Part of a small language model's weights.
Size: 25 layers, MLP 512 SwiGLU.
Architecture: RMSNorm before each block, rotary positions, no biases in attention or MLP, untied embeddings.
Training: a variant of Muon for these matrices, 368M tokens, 5617 steps.
MLP neurons of a small language model. Each row is named by its layer, matrix (gate and up: input weights; down: output weights) and neuron, and shows model dimensions 48-175. Each number is 500 + 40 x the weight over its row's rms, rounded and kept within 0 to 999. Numbers have three digits each. A neuron's up and down rows have the sign that makes its largest values positive.
After each neuron's rows, "fires in" lists the words (lower case) most often at its 100 highest values on Wikipedia text that the model never trained on. A number after a token or word is its count.

L3.gate490:531502452476484542487558455580511448492474539444454480508569473474598519590526496505523380456515451501495479445513538458480482558535515527566446484472487534507403494529533510503518534523494518505503446476481460499508530561506485470499469473470532527472452533502510508523493442472462517532509457494440489531480515474471520503542501587440518522459522447543563513440505468390423517539499
L3.up490:436571546509420472496516464478530505556452479426496482513521473497516446533501563531449431487541546475500509486505473509456440501558467550486495465419585484493461531560514507513470465516519509399528509476511472447448512504510533541502511398513562490464542442527519469494465562445543486481567462502464530524501574492496474476511461515478482523516462553477466533540510492516533476576502
L3.down490:526437507497565498510483544479465530483566482592536547509425544505448530445499464468507612542449510516511502540469475519538541475430555439459517553544471473495595481410463478479478495473495456549503501517471541553544456458481468464537494597489449454555512508487472491504518523543506515470462569486541481473513436546504512517469537437594492463515525514493459480517489541562528511453507
fires in: "average" 21, "north" 10, "quarterback" 7, "most" 6, "board" 6, "lb" 4

L7.gate265:430534528471508442510522485532520547462517440502493450556576531500513546510486433493468562531486522470494518426534476572548556538493502515524485435451518511476521558485501519507472527528565534582383492604524464471487504483489532515513554473496513487508514456520511552555476465534525494471452518543518478508512544413414576550626456518470557529523501505525480480463487504500440493473489
L7.up265:466518578485471549552481489447501464519535419488498452521541430556429519536486502468506520501522572503485484455476547566558531471498452497489478439499569436502425544499477485541503496434526543479424509508446564496455450527501500510528469545522524472431505472539498531538489477429462457491511547538466502533402438460495427474563441476537503453480459505551535458531463551439446547431553
L7.down265:550480410489505425446504507512497531499456561513515557465449522454544465469488547542478469525507426484523480544507481446431451479532486488497563559507397552479526456519528539464475510529457463494594474445541435505522560480483510492463534456507491524569487510425491476474478507560511497476497471459503477479608564542543533514466559519483509514499545513459466534442530469563577454541432
fires in: "born" 48, "francisco" 6, "player" 5, "medal" 5, "municipality" 4

L7.gate468:535527454414554514559487622506537472552510516588563440502533497489465563468503589409453460472498440458485514460423569466553510529480506492525543504478481508486642482504499534516543455558492497500485512503512506537519504551523505426471546458491562468531504501527541550565497570539539446473458459425478481557485505470442528529508577560463490494549501491490526478507485529568521473489531
L7.up468:526502524416507522502491582542557437458488508554580473562564498483524517483467453437510548534512497443536511458506545469544494548515462550498474493428467477435514458478451494509504478469582454526460501507554427596532519469606472459491511497474510504506461464599578489455499529497503506581464516449489482504471434448519537512463539579476473552549495493470515487467511539444579459522482
L7.down468:467460498577522487485496389482460521458498460454394552441405520525500497515519480601494429463518537568472500507508459539471509463491533495486479497530586511565479552520545443486495496502474536436517500498437550420464470499437531524515442498490471487460515531448453494525490468531514531499567493576511526461482599551530474489509452447499495445453491533509522494494493451505432560520500
fires in: "company" 24, "george" 8, "institute" 8, "essonne" 6, "tolkien" 4, "ottawa" 4

L5.gate262:535493473485514512514474516473549460470483534489550493516510486472473459466430543490516494482494502547450500525415469549474568476487497474533540556518471496479465420501438485518525459518556494507474483476523476550498506548519494525522501451425591496545500502418464449537594472560490541464495466479448401503504442493512588546476540519430505468493554549488485537431536448504477491513491
L5.up262:546486485520466492506501499508545460554539559446480452469582547544510521479575564459546545509490563557464456511517441554590385533495540466489507506481454497542501536509528497516508477546521547554571503586576420499442542459480460544520500502441484526436537544503463454524464465535496453537511487458541479490572486500496464498528455482539538542524505440510498520480451458458517495523540
L5.down262:522480489477482489508520503479575488511551579452476454520545535515487504480522502494567529504507509563509483509483445547557424516470539446514541511485454519524501450502486496553512465539577541547562542584603431509472543538522470552528492487376506456449492537503496439526531496514500464487507422479548438501599483495517521497511492496505565506536519474518485524468499446478469484554539
fires in: "public" 28, "legislature" 8, "law" 5, "there" 5, "school" 4, "example" 4

L15.gate22:465558458488493503510426513484361466536525460519461500515491537498555478558493500551589468490458521486537529544485555486466464494529533515505492598488493481462558526495569460491484459483520525492483501543607555553500530494535526462483498528395515501456541506468468526513453408429510491552511500494552476515481448485421480528482517507506564516497561499560486459465591536549484427488439
L15.up22:502576534487561558510555518523445532607462429450548558476495562470538527512549540552477426505457515479478526493573529465520403498491475491529452550465450486511517570424438507466473453509555449459522506549512491473542463531579545508492561440432440535529501461526473495579515520460516465470542468512509484501441508431516480535526510491525535475525495549556481488486593543547454499487435
L15.down22:502441479520443488482490535533507512571489591500486437477430478519475514429462454422480571520482500532454485473469456499474525499500480484474522509477570433499503472526546529542521421522537499596501460423498581546493570498478485522494501478530516432451525453553514461507519513432476511451485527501538582444491569485458472478532462509490418520451514436509519518529476500462465545506541
fires in: "s" 41, "the" 7, "us" 6, "from" 5, "9" 5, "their" 5

L2.gate32:503528506567473460502509463507539524450484480492477448522421515514477455391461472511526526509493403581487563420555459445471459511457511484502522523476504499591472470427553499493512515565495575505389502479475450440405510474521509515521481470495503501554495504507516541512534517479560541569368575461557443484535543502535482541448477499490489528476498431498498535519493499519442514541516
L2.up32:501522533556544452501486465477537533453474527511516487539508506551459512404496411514482487494550471539489504507546443507410531467472488529510546580455634490507456464492499509534534532560543454574400497474438507472425494538536487522495525435484472508510508494470553517507560488478467575600468453499436501543444562457504478476485442493494461559565526455434491494398531487602518457509486
L2.down32:543468477399535532493523544540448475523508521463526499469534476479550500547526586523444457499502525420543476564430521521539535512545465512500453481536474520440553556577455520485509460432485443462601535509551533569604487480483510488480533542505504484443468502512471467468441492509458457427619463561476543539481421494469538500543514493476526490531474581510479498511520495450524494451483
fires in: "1992" 25, "1991" 18, "s" 6, "basketball" 6

L3.gate326:531523493453538527491506501525461440449481470508427480538422490467526518513479466504500452513521527489522502498525543453492465461492437526590516493432566496485571534628507438515559504484464512434423504445525498530412453523497525448477492486495521485543532551501572506498567534509481552506428490528550546457434594502462532495501581580506478471456474516512531556393498495477512506478554
L3.up326:484493491523520516476574545544453507489459493568563518544468499520415571481492496484518441543430488403503492486543531468430529450477502512476437476483458586560539431469529444516469519496477519496435520519499449425529529509483586427465508433521449466433477536469518511512483543450495473492522481479542470493552467449495476472465460432446492475506594526479491536523501516521532470444530
L3.down326:509505523519499480528451464463553522515559501471461491439560508493537435527513518517489535470526512564481508489424463552581484563534549472478554523517498429448428539442477556486501490503556477546587471502464532578506484480539405592534489593485543588540501460491434512496474471531496494484516513498448514535502532526532495514527501529554507509507460487495482413522513492479472540534431
fires in: "up" 29, "kilograms" 5, "platform" 5, "sound" 4, "palace" 4, "speed" 4

L3.gate393:466440412470516447519545487520557492542528487444471460511481532538629505504561546536454475480487528527534517440469443458485462527483445506489512475519443451562510545517498515580483493539528508503514527510512478468487432463431450525522437525505551524454616528536509478441487474577523496461543531494470441476560443553448423585522525485512539491504495508561507487462498494523531497526484
L3.up393:449543496432532366470538475479460454419468522546489502436486484522492497552588486449553567525501538587548468545511453465450550476441490453544453492525499416497481474537486493500548521552490465494545486473531490511537465553481553457564526448498501502440549426524512511501550508489543480479554436476487575525570484564480610576435532584459521545479539499446477584462476504496541514519443
L3.down393:415559525478527450447516501477487473435460491549482481416498481515462555555532496448528545540509510551537450585522487474476564464439498468527423507534486464491487463537468501454568500518492476512562506474507536552535503539496547423550567417520498463472491450486524537553562544444571477493536443491493581539547480500534637531431518584457536543463539462474502634507451499516499515476466
fires in: "army" 16, "squadron" 13, "period" 12, "military" 10, "force" 8

L2.gate504:492490506504562512558505373451526498566553473499427543514472483505445569455559569544485470513561523513515503516517508527465485538482467431496498535419439537449551429492498523507520447540468534529509466537472542476596563527494547468487428466450512515530503472424495501435569517529545464447500469471554500547513492552464489538490517493503465520489544494489514390490424551543514415581499
L2.up504:507536470468566523460560443511505458563514477522467510523466407550422517457467572562494471459603501523513542556537541545488569557500511502504451506466504524511532471515474490516427492521469492460483503518510551461556492518491529497521486455446558464534517435497403520531561483512532435467484526495501508545467579494515586478527468518415523607544475481532523489520478568539535425557535
L2.down504:524528478476426504434505652570479510448442516520551452505506496509518419569466460493515499505463477489524526473508486488571516480511522574520507472576535469550469567539485513513459548467538485460511572467532484497421414473505464538541554512538520449476499514569472542556487472475449528564505550524446512455469531442528545488538451516463534509503465511478520643471594473483503559431504
fires in: "they" 33, "than" 9, "is" 5, "be" 5, "thus" 5

L20.gate340:432486557531481539478529485475481487495495514492482485489551570566503474478544450474489470470480492464523474520507555493505430503455500562472550490479521510488498505439541480498457489545523500579566537493482512535518514550445506555576447502501495481435496532491525534498517550439466418524551508589518509465459488459475435525526486519578431452479543494559487523486468554478586465503528
L20.up340:538437489540499482505528507619433497462471530532520517446516483568499542439432520558523555441488543508450477516521525496519481517489548495598487485452498519503533502446490514511453478493568488435523438517483504512524428518450534515530511481533502537531565441511493516515482543453518582466507462488523449432510456440486496484532528540429566458516515495502422456436503507436534467466444
L20.down340:564596567528494522435543508553454562477491466545481409505463486463487525557540475492479461502495487501494514492510486511470457549518525516467505479562501498534488422512478488481511567543573497582510436487537534483488555518504435399481514479478547525468533538516471463580517484509434503594469498478533563537561471530509553453492502520558541485470437451460512543513543431502430429488517
fires in: "its" 15, "film" 12, "game" 8, "s" 8, "their" 7, "it" 7

L15.gate236:455484479496516443492482523518463455498444483529565549459532535407501488497521579470474446421482456458481431521520472473489483507498534448555509444515464541490488499510560537560537421523557480493550439574478506499525462491528528410459484484438527575503513490530533483497572450505527453498436487484444492486550444513541469489536468506563419510525507503616495434528558525484515547523445
L15.up236:513490500520490543481473536514491445489502529555496578519508483536555505482548536532462542464557494511573533561480560567493492512483474486488529462476459502527504562481538443462500492613532518486550513516455509495521519493482461490456471563470506539571559476479538472517521442441419527486528520604454541475478545481487545601454475538500468550449505361543425555561524482542529494623495
L15.down236:464510445429485488555494573481544509487510536512464422443491471477507484461503483466529437505487450454483490478515485548454501487535568500480432554499494479474496476546477553522483498372493531552509442525522450424482440512456551526523493532457441535488485506548494405519526546489565535558481516428532458508505481482515459446458572439536498454527475550537539439439548611489484520487519
fires in: "in" 29, "it" 10, "on" 9, "4" 4, "20" 4

L2.gate317:531491464478563524491492491475500569520514559496470477485505396613520492510532493442562500546507541523477553471465526520518488437422487502497515554534501594463517589460513523431513466499483558486594561572485466539475462429494480478480511485471556444531495498508503544480525466569619493531493518498508548522519526571497529452548518506515601470486459552507508514488562478483584474561532
L2.up317:586472495435491474480553466478500490512479522502542553556423516606504518470497520433515464516579473506525515524491487582457541542483457529521511509454557521509519482505503432461454502514483525467593563428498552488524476512466497505492476486415497465556560527508494571509484466474569563622474487478489526520494527582467476495527507612538464490490474475516530550472566501498462568514540
L2.down317:475508519513428462531518498556506430506472456526507544529482563389473505493484531532480485462502461493526442509577457478510462554606503498522482462466487399515483382511479473536496524487547444518357450464520577468509556579494504541514453509498473572466484524511512456542460537462414476524495462511498469499486463448527470506453529495484420502525598417489516494540429486527432549440478
fires in: "admiral" 28, "football" 9, "basketball" 7, "caused" 5, "executed" 4

L16.gate347:470563485470467551495572484449437556536441530415535524493490492491516537460413452489509424558406563529444468482469524529534489448425546475456495499500494475453543449469496492493477491505596556522488529464527475587501493414530486477449521487526548492552511527510516464472495521518445464457542496457536469534436466428548503543450440466536539541523458539486467449503486480469537505521514
L16.up347:548536508458478514521513473472526544495545455521495472460494531534514470523460530555455495499497541488550530557597605529518483567526487443544524499555489493499501548564483486488502508487527498472487483498477481499602514561545467476474490521583514542557485506445454480510460513418512532414542595477492582512463526512491554521503463547466477466481435513459430543511418507435493480564484
L16.down347:534546429504485456527595530565526496488505463491548463497491477472600434487473514490508477528498567534449503504530497480542515532496546542502433553483517444500552444525504481558527516497581537528478467481508500479549458462459489522468594500471498456490504565536476457442529576485535428489453485503550494569496461535567446525487533557522486528499479530481542482547533576477503493497498
fires in: "to" 21, "would" 10, "began" 8, "cannot" 7, "later" 5, "had" 5

L2.gate420:513477478599568423489452585517502510411481415520467490540547584400448542471461533604505556544498487476543468515523475480550457560434484456534502421474476459466523513468430423487496552500515426489448519541529456512494464514472475502497560491519543482534482524458502548493550492552543533484528476539559484471462514518546535503527497537468465426490472534510526489503474513473513418508504
L2.up420:543505455535538470479567557524500488424432500478517469581552505517423584456434539624537559543484474512551531524513492488471498581482463517537483472470531525470509474487489536475441542527491474547493530565583477471422469521483461508443494536550502496525484448438544533522505473484547502496559482549523498450495517552510535450594456544477414488496497504437500491487508599507469491511487
L2.down420:474529522404444552519566389473518512607516595481539489441467437605539474547560478431495408487534495506451530509482530519443547459587520571457487550517548563515465464536557559526502459531516595520542507487509555464464520517549519519473464528471445534476514513540508456517461523450472440526463523491438496531534505477457502498502498466520560553515520449463476486509528521522467568486492
fires in: "known" 15, "with" 13, "little" 10, "as" 9, "2003" 8

L7.gate235:529508466541545446458538509544500485506547527566519561506511536469521559472514542545470526426414485419487489489549516522528482488473497527476539527505457576550593519461456462561505485526541478482544555514501439542534442570508559400474468485617544515474494430533479527531564492502574524475524494466510488544541474511449536471571481518495499473522473503521451514526503511529474489539452
L7.up235:559558484490521445517552507457474479513463511550530486543515473532492509473491549481514478468526451491567516475532489554505521522506471520430505462404494463445459464490527450545579493567593497437516552527505452526389498526389545505524498536481483495470494462461484500514487497496615526513537496485453486527548522568512458492566454542525507447546451459527523475550560530470510424449477
L7.down235:497481492479461529560500503474517521501444471445502463505473513494499463537503487522530479553575513538470518501428518469485517504513525473554475457520563477456441452519556520453494526499479541556463434482491562466477559435527422585470531516326465498465513593527560508506456527486469474499481478530458537438465556447520451568437568505503510529503565508479479547499517510496539519490536
fires in: "place" 23, "career" 11, "who" 10, "capital" 6, "major" 6